Weights of a small transformer language model.
Size: width 384, 6 heads of 64 (2 for keys and values).
Architecture: LayerNorm before each block, biases, tied embeddings.
Training: 700M tokens, 10925 steps.
MLP neurons of a small language model. Each row is named by its layer, matrix (up: input weights; down: output weights) and neuron, and shows model dimensions 48-239. Each number is 500 + 50 x the weight over its row's rms, rounded and kept within 0 to 999. Numbers have three digits each.
After each neuron's rows, "fires on" lists the tokens most often at its 100 highest values on Wikipedia text that the model never trained on; "fires before" lists the tokens most often just after its 100 highest values on Wikipedia text that the model never trained on. A number after a token or word is its count.

L5.up696:535490502451536449421539513548436606408462486502530559466535453557562551586602536556481494516548518449442520460476555471520559520521549519513458420508457532468485506559487556517397424493510499470570482493535440463418509572520487495457509444473551504514438525510593599439561505434535464502458547515448556490514545551588581469586507498472564516503491479468498496507564593415453461429500418470519502501501496526519459553524419475570528537429434449590588452546480566539519424462517472539474502503481530593479502434444554576477499475475508454540558454514430458523482516575448522490
L5.down696:437592497414532477437550595495493587487504553500501494476515522509513600529467483455519497459536482511468506449450546504476486447503559553609541490594561509428460525487513495597433501443601593502556431466543427431491459609405503468469487479553473518512462496506580612482555466509577487484465481478550445563432498523506399472559541549467481418426463478536525500502579531484451520485514486541541496570496496497474461478480461508506483580388542411546484414449517566446534520454489483537530491531476552637401457530522558492440410492464496481505561567532594515560425469597462504465
fires on: " |" 97
fires before: "\n" 83, " " 5

L5.up1428:528522454546496477428495496460477526484483614513459466594515580516534528506583510474464512557498491509453594569414551483437506540497503480496385506427485568491531535500469416574534520429490557555595512400507510510498515488532388597489455500387517514483465587422540542360552573476532571489457442519520481603479487552509526510605488421409466467468534526513590543498531545472473521482555379503527505503474517480493562516504449477519555482572512495495614414565528515428547485502449564455540440623479480587407461528475535483468518547514388506513492515491524457459436495474483391564
L5.down1428:428534503526441467418506493525509513439499606461419417519570590494421492518457459474489517467434441509564498601504411527445499541588487452516547495476528545446461499552473550559524564409621571552471414402478462539581516491480491482493495515547472466519468378524596623471512567503496601514407468391664531450459516490487523500540583497433557511391562495483505494553490449574525526517568486458546526469461514435436468453511502527447582601428463510543480450553567600560515573456388530546423484530454477520418479530471525505372431542501553599513511495563517529547469512515460544476
fires on: "." 94, ")." 6
fires before: "\n" 37, " The" 13, " He" 7, " It" 6, " This" 4, " In" 4

L5.up74:440508569523471532395516598399514518589485447555596500507484465551529621536495543619493493513470446577490482466527521570507391544627426490501603551491508498446460468489451526561419469484492496455463460497518443419512577460485526469614480446498469445549458510489535501565476505484570618435441492579450431457397478487505600509554449364471479520446517535459501560399472445466513475471504403522420468536463502584454430536496537510443495513528433438495523432533509487383491519533639532508482541500521600534487438501453493519454527418510495544450471444551514466506500598454455448554
L5.down74:561502468474469536529539427487531424526519453611519429456408440379511585470461516418462447503494544498432488554506506430524478411511477398481593568515525477559452481509437500506635515569405541445522580427474543581543459435503555548455538596532491520579500403588519540518540480439458443555515474573428542403517464535495585536443459548462468488506584440540495529504534507542522417544516545445549499401434548445531624460507493435443553435521496466586420500472502526513439525416487474489509471481556408529485439443540543482526449533385526436539528440455488527459578520568427510506
fires on: "\n" 88
fires before: "==" 17, "===" 16, "=" 9, "====" 5, "|" 5

L5.up1376:464484503495458468424450480536468615553586456441533506473510450579584528482551494493581509536419447461492440457532611522445473485519451483573440524485516580514485466466462564587481465463441559562495575534550567434458476603516401464441473453496503549557525520439500502405577510522595507498540437434473451438514525438498493442528610537486431467558484425477483397570573504431503456547550507432602531436484419481434477528455476518565471512545543499501519430450393482460421465514494580526508548479479534499458396467508612454578429420555509551550566434473485470566462495550409458596
L5.down1376:595541550447551574488564440504531487535469543480592415547558531537395517566494528466482497580452465422496516410468526484596509575483560573361470547560600585369495493464496502595487543395496417557498537498544509528497467552528457498408425452549492551480434493478523522483441502492411545475460410443630488475379503388539509540447491496489606500546530580496510498587483574394515488481494566466500502466508595592464564479432496454509551431471446455456490465493516521488484547488473479538468492548450453548530495554471466515568400458530467472450553410441397445588478482460498377514
fires on: " 0" 17, " 3" 13, " +" 10, " —" 10, " 1" 7
fires before: " |" 54, "." 6, "," 4

L5.up1241:498477499554413438565375499592486522493565491610501518495469475511597534484516548492434588492528529497575493427399459534511618394466469592508530435523481545453542501544615472535532558452494462540523506469480559487470517544613598515439469522465495525485485506519474472510487508579566435517450504562541420526527407528520468592485415475575485520438564433500495393470417519469577403583459467418499507435516504514378548465496561551514522506444427573495481509492451576436539484387451488519455502498479597462507504470424416543495501480421509522528484458529611452466422525490497489536
L5.down1241:476499434572595527454503473513558402552475475485610452488598553433510622594452568477570577556545447570552515535417391570448476491470508525512516455533467471494564494575458412462526504527433495500602448520534619515594559564496575490528598500487502424484536493565460501453479486479459578516588495507461503465470471492518580575526559498498459514523423465472529400445477518561503571536394508521472501478502482481530441591513449422468489481560510486510526487549455447497473562482516426474500484483471479520378426502551491494507525567474493450496551495497531549417555464495458408462
fires on: "===" 27, "==" 23, "r" 12, ";" 6, "or" 4, "ri" 4
fires before: "\n" 50, "e" 4

L5.up180:480481524569506514424502548457485518515509529512474508454511559513493468543552535491419499486471585436471574494403556534445538582526459457440447504548508475513535514587557493500505480393473614535588486478518627476394447457538564539546505528516461453530463561441396569526466478430543587529513436457508462505406514459516497531483457387437456469522521458490568415568567447558477571465435454460537471527558541506554528508457552570487510495524440533531508502600552553510487495513518547432569392539494487496505516508429453495483571534390479426660558505420476537469490429463434472541
L5.down180:549491505491577518501504386476500446399410576449500476517511634444423496478476500428491571466392502427613509581514549525381524474442564476560555503521486546515486427456515465503466475464483473553516512504444494509474443470437546517482372479550466420406568542552625505481546482490520521552399482463646445467490495526461548560492419463483549512464551492591525480542506472481454491520488490494489505471448580542539488542485549570470662513467477561425473621555592613518447484475392423586413441497528515491485594515447465511379456497516512505475580460554529534478452490471498530519
fires on: "." 82, ")." 16
fires before: "\n" 22, " The" 20, " It" 8

L5.up747:387549644480519494500506597567518453469590526513551483423446459552431442551493548372513483477509493440500530523545461502576542460533421437399578477460502521543556504537469475545510462539458516495439630493513532435455542439527565477604417605584413586626514493492505525566455498485486528557541555542460608444464488584442437442481532494518520425447523506552515557506527408474553481501420560544525503484500458478442426487416417504460510515477578505575518498483488411590532563497633543480527535502504441529458479474389562467469436583504466528539460530407473499489471505427511481444
L5.down747:477572507587449453506506499474473568473493345535602483516516545519412466451484463569478527381470534508516521465533579551540553475518442560536495412481451532496446389527546416424576553476521524564507439609540448505605577533477514561459491525489571457477556465536462540427580541603521484432500585524479494503516551502509551482440513471483542543514610473517482574542539561445565510456486509428523512540557518528488419543508499537449494513452498419408465473472452434426487518447410488547488573422454546532492491455544514478482442495403539444480588433574565521530586559432481448490
fires on: "\n" 53, "e" 6, "cell" 4, "li" 4
fires before: "|" 50

L5.up451:498563543464521498501490451412525522506510527489495549489562598507485516445522509495510551519628508473467459461478507498503535560550471442525613466421411454535533441535503496509516452445470537544536447443562531552404482619482451517499419527586527400458483543537566444428567536504573458532476549345471523524527460504463487528449535446439532508500449477520449482526559504585497534485445524487520461400519521513528497561456546487515478473520502490525536410571490414439541375498587635545477500583393498609427424542503487423486425475524516516593572419392553398479518542462435403616
L5.down451:636555520571454527460491453536505453422423460431560448454543583515470469471501488463444496571563587485468458468521537504549398475575508525581550529431490569504475452556441467595524559443519547439448497484526534476435488501367507428429404550518515451511478499516526546479435546544523487481449494409541570446398553511549532464488524471531459459502453561470570484605535476609471514500486503529454524399567527588493570584471542485509478477439515506546545532510499501526528506534464526546545538525456508545513437512519537492530312476499441462537604519419494511421488503467400487508
fires on: " " 94
fires before: " |" 62

L5.up496:489464554474554465439495536586532493493521595381547466415509486523485571424581554495512434485491479521534541525531452489433481442489433445555435517414560446463501546593485545514583499454525552586513428441467492495529536544536522545455467619577432508475403523435513535548448530445557405535467532411390477440494511553481420515508503481478467434513540564445522428483536430491575481498477498379466505418513462527461494512585424515464446559396517493371608477478484441423632480408503587508511461471407551479450490576463563492585495409463591427513563483417536498538489489503465524499
L5.down496:545510502468496440428423501450437504595494440562528551509504467547459359529474461448556559485488553434438565529486469455480623503600501531503514517380459504497524558498502447547547489572474492539455492505447452515494486514565582459496521436559469501516571460506423485454565543495482583476506472520552510476528523471560472535520465418548540515495471493574532467483542567499429500536498521558621473551520447525532505567525567463530555559503632494526513601503420536476550497612459506422619433619467458533545481470584515485502491565571409504459451431571468448507434469561472523501
fires on: "==" 29, " ==" 28, "b" 5, "c" 5, "ca" 4
fires before: "\n" 57, "pe" 5, " |" 4

L5.up587:524448556498478540576577517460491562490484530530478508561493488483528595553595488470437437523495618505519530392479516531507571534462543559451459442469478520575424576462504494477449450443550568503520488523542579517539441512548466509517483561622501574534481571508541506423502450449565546398556502507502524511454511411547445477588523495445449546481541394490559487488563472440434440529541568577595421349515536478495434491524525536518536495493394498425440545494570548457464478560509583417548508433452536534475468587443561590520499476470455470542520504491644464474466487445469499480
L5.down587:554453515540527458483527475517560491482526542540475549483581613557441563485539466441513489547558480442554529596496485554527495476500619530478498494529505502511522408607388494558504471406576445537546532520440455524481470475509502452477468401469454503453454527498463480445466530607564584513478486564602490517451625462503504491481528519496449498515469555554458473663543525583560558501447523439460530431448529492447472466486489452535534495434481496529575502549526541462462442422542443462394443413551528559549468528500514504411493576481563543611551482556545483496385489495491558473
fires on: "'" 59, ":" 14, "." 10, " |" 5
fires before: "s" 46, "\n" 6, "th" 4

L5.up268:541445550511447537474499579408470561506527490430527577527478451530479496455512558429519593502488500416618612519521484506487543504382448557521522490506451469554492594489380463517493539534462494504426431504513473460507557567430513542493517410504562496567450544481518444494525554513533445407454452441394416493505435499548538527545555500478482500410537364401523506563525449346496513513566502508504478456518454534509532504524464581487414510500528560612636500392454525497455453452501522515519493530457604499500529538398460410479425503492605478457547552469527431465390483500513404550
L5.down268:535485478553516517530439467480483486530585502450431510552464482501496483459556515433606526479503505518479442492502466411510562421541496519599502502395474517495484535523671398527563464491373532514505521471538444477560447533523545468478485412418496466522496468520580507514441481538501558564514495465602511507515485420487496402503557470580490501478442455520552472510473467478508435510542515496468561538525443516482506492481498521499494595623603592519503482514531461443446461436348542550530467544520456519509424500440506502522496501470491556518556325533503582488505440522463497492
fires on: "===" 65, "==" 15, " =" 11, "====" 9
fires before: "\n" 100

L5.up701:516483496480442423435521639592487533536494504503561512464484439483549547414562535447531518522470510555529526428515454472545527556519533562523517400538413585525503544588500502486365448476587576487553487515531547526487452606436508539563503478550570509523403545352513582457513489492473479479466524555311540457398597584491516445576528544457542480512537511417513445472583483441515404383480486501490462486525579558576473452536536526596492539452498425528539472478522509546528449477515545581641467494473549589475542404434495492583404487496556473578558537501443463518520428549492461486
L5.down701:493531486443536472464515530467496534466533453514482463454522493483494534510503538503499485486546466547549523601482507520544506441513503514550527510551485528492519552537479548607396525509697526508439549533528534514414479536439542469497502486549448510527453420520565525491592512488563437502477573468521383518567533593468507439504476538465610492496473556516535471507641473487489532440462459493576496503458513443429528489499414529532516495472567445557505488513493546533428429383535505403507459480416529633503468525478516532441372526450504532467566523528597465511431524529382554469
fires on: " |" 100
fires before: "\n" 34, " " 20

L5.up648:578486499514533463510433487488477534607633552529531570546591453538478453561460542526502514472443484491593574633481474432491534431543440526431547424451481500480570589406571491446522437482455553568464401502470437481474477600430496510472467434454549615498491554470463561508476637476507519531450483543478488495518452511454385483511531532472553452512568497500496430549490533475544406398506550476501514455499583522504503475515485586541495420478480472513529546524408586511485525536555515524466511522406421598426473414457556479457534526424532520608584476522465439505478482507514475533
L5.down648:421478495487507528509529534524529446484595473503437434552464473443533475412479442391430529537543427443524644466495488552517432462465565529512572550479506536517557566539466477516638418486492525407469469511513447534520509440390564429557508475483563572414487456489541443510509440544557390485605414525371461532443472475509554442582464493491460521566580543463561576494531472572459472444417526492555448474482549547505443492456521424474554431471477473458584567431515394527448458412579556616531474424481592447546458538612611546521495407493508453538555549479585612511484508498452544418
fires on: "\n" 29, " =" 12, "it" 11, "the" 8, "e" 8, "d" 6
fires before: "\n" 43, "ma" 8, "-" 4

L5.up105:527512449472487480488489547506470560523562477374524522525452534481551511452537570422545494434561434458477540450463489468450462459429489523542522553465480468401535507556522374457464420468493413553531568558541454580437490506454477559502413533496583506512521585435511466548560623540500504529507528484418491506484511437478504464526571499405497471596497529480440430443579502501592497480392450445530508492410401511502487479458432577546453467554473471575501478420519469639575460411538516520511519491539588425478466522538535444517547488468585466539554524528487487480474525585518395516
L5.down105:520447591460446493526469421466477523498395401516563430502443435505453513497511459497545569429519536572479442459578551582518488520476540493517493438497570514582492521499452493578506477615546480473488488534446593398492471556546540425532452521538533595555527484524573418515593503463447519492490471537471562494496584416490542483521479418492525478460568528472512458517426516452499512473510493496418450479513541520426515418494432524479494576519592545452532541557476467420470546416502489560421489601487537671534601482521499526452495521488488477461460493543531581459507404484501533530
fires on: " ==" 40, "==" 31, "ir" 8, "ent" 8, "sh" 5
fires before: "\n" 71, "l" 7, "i" 4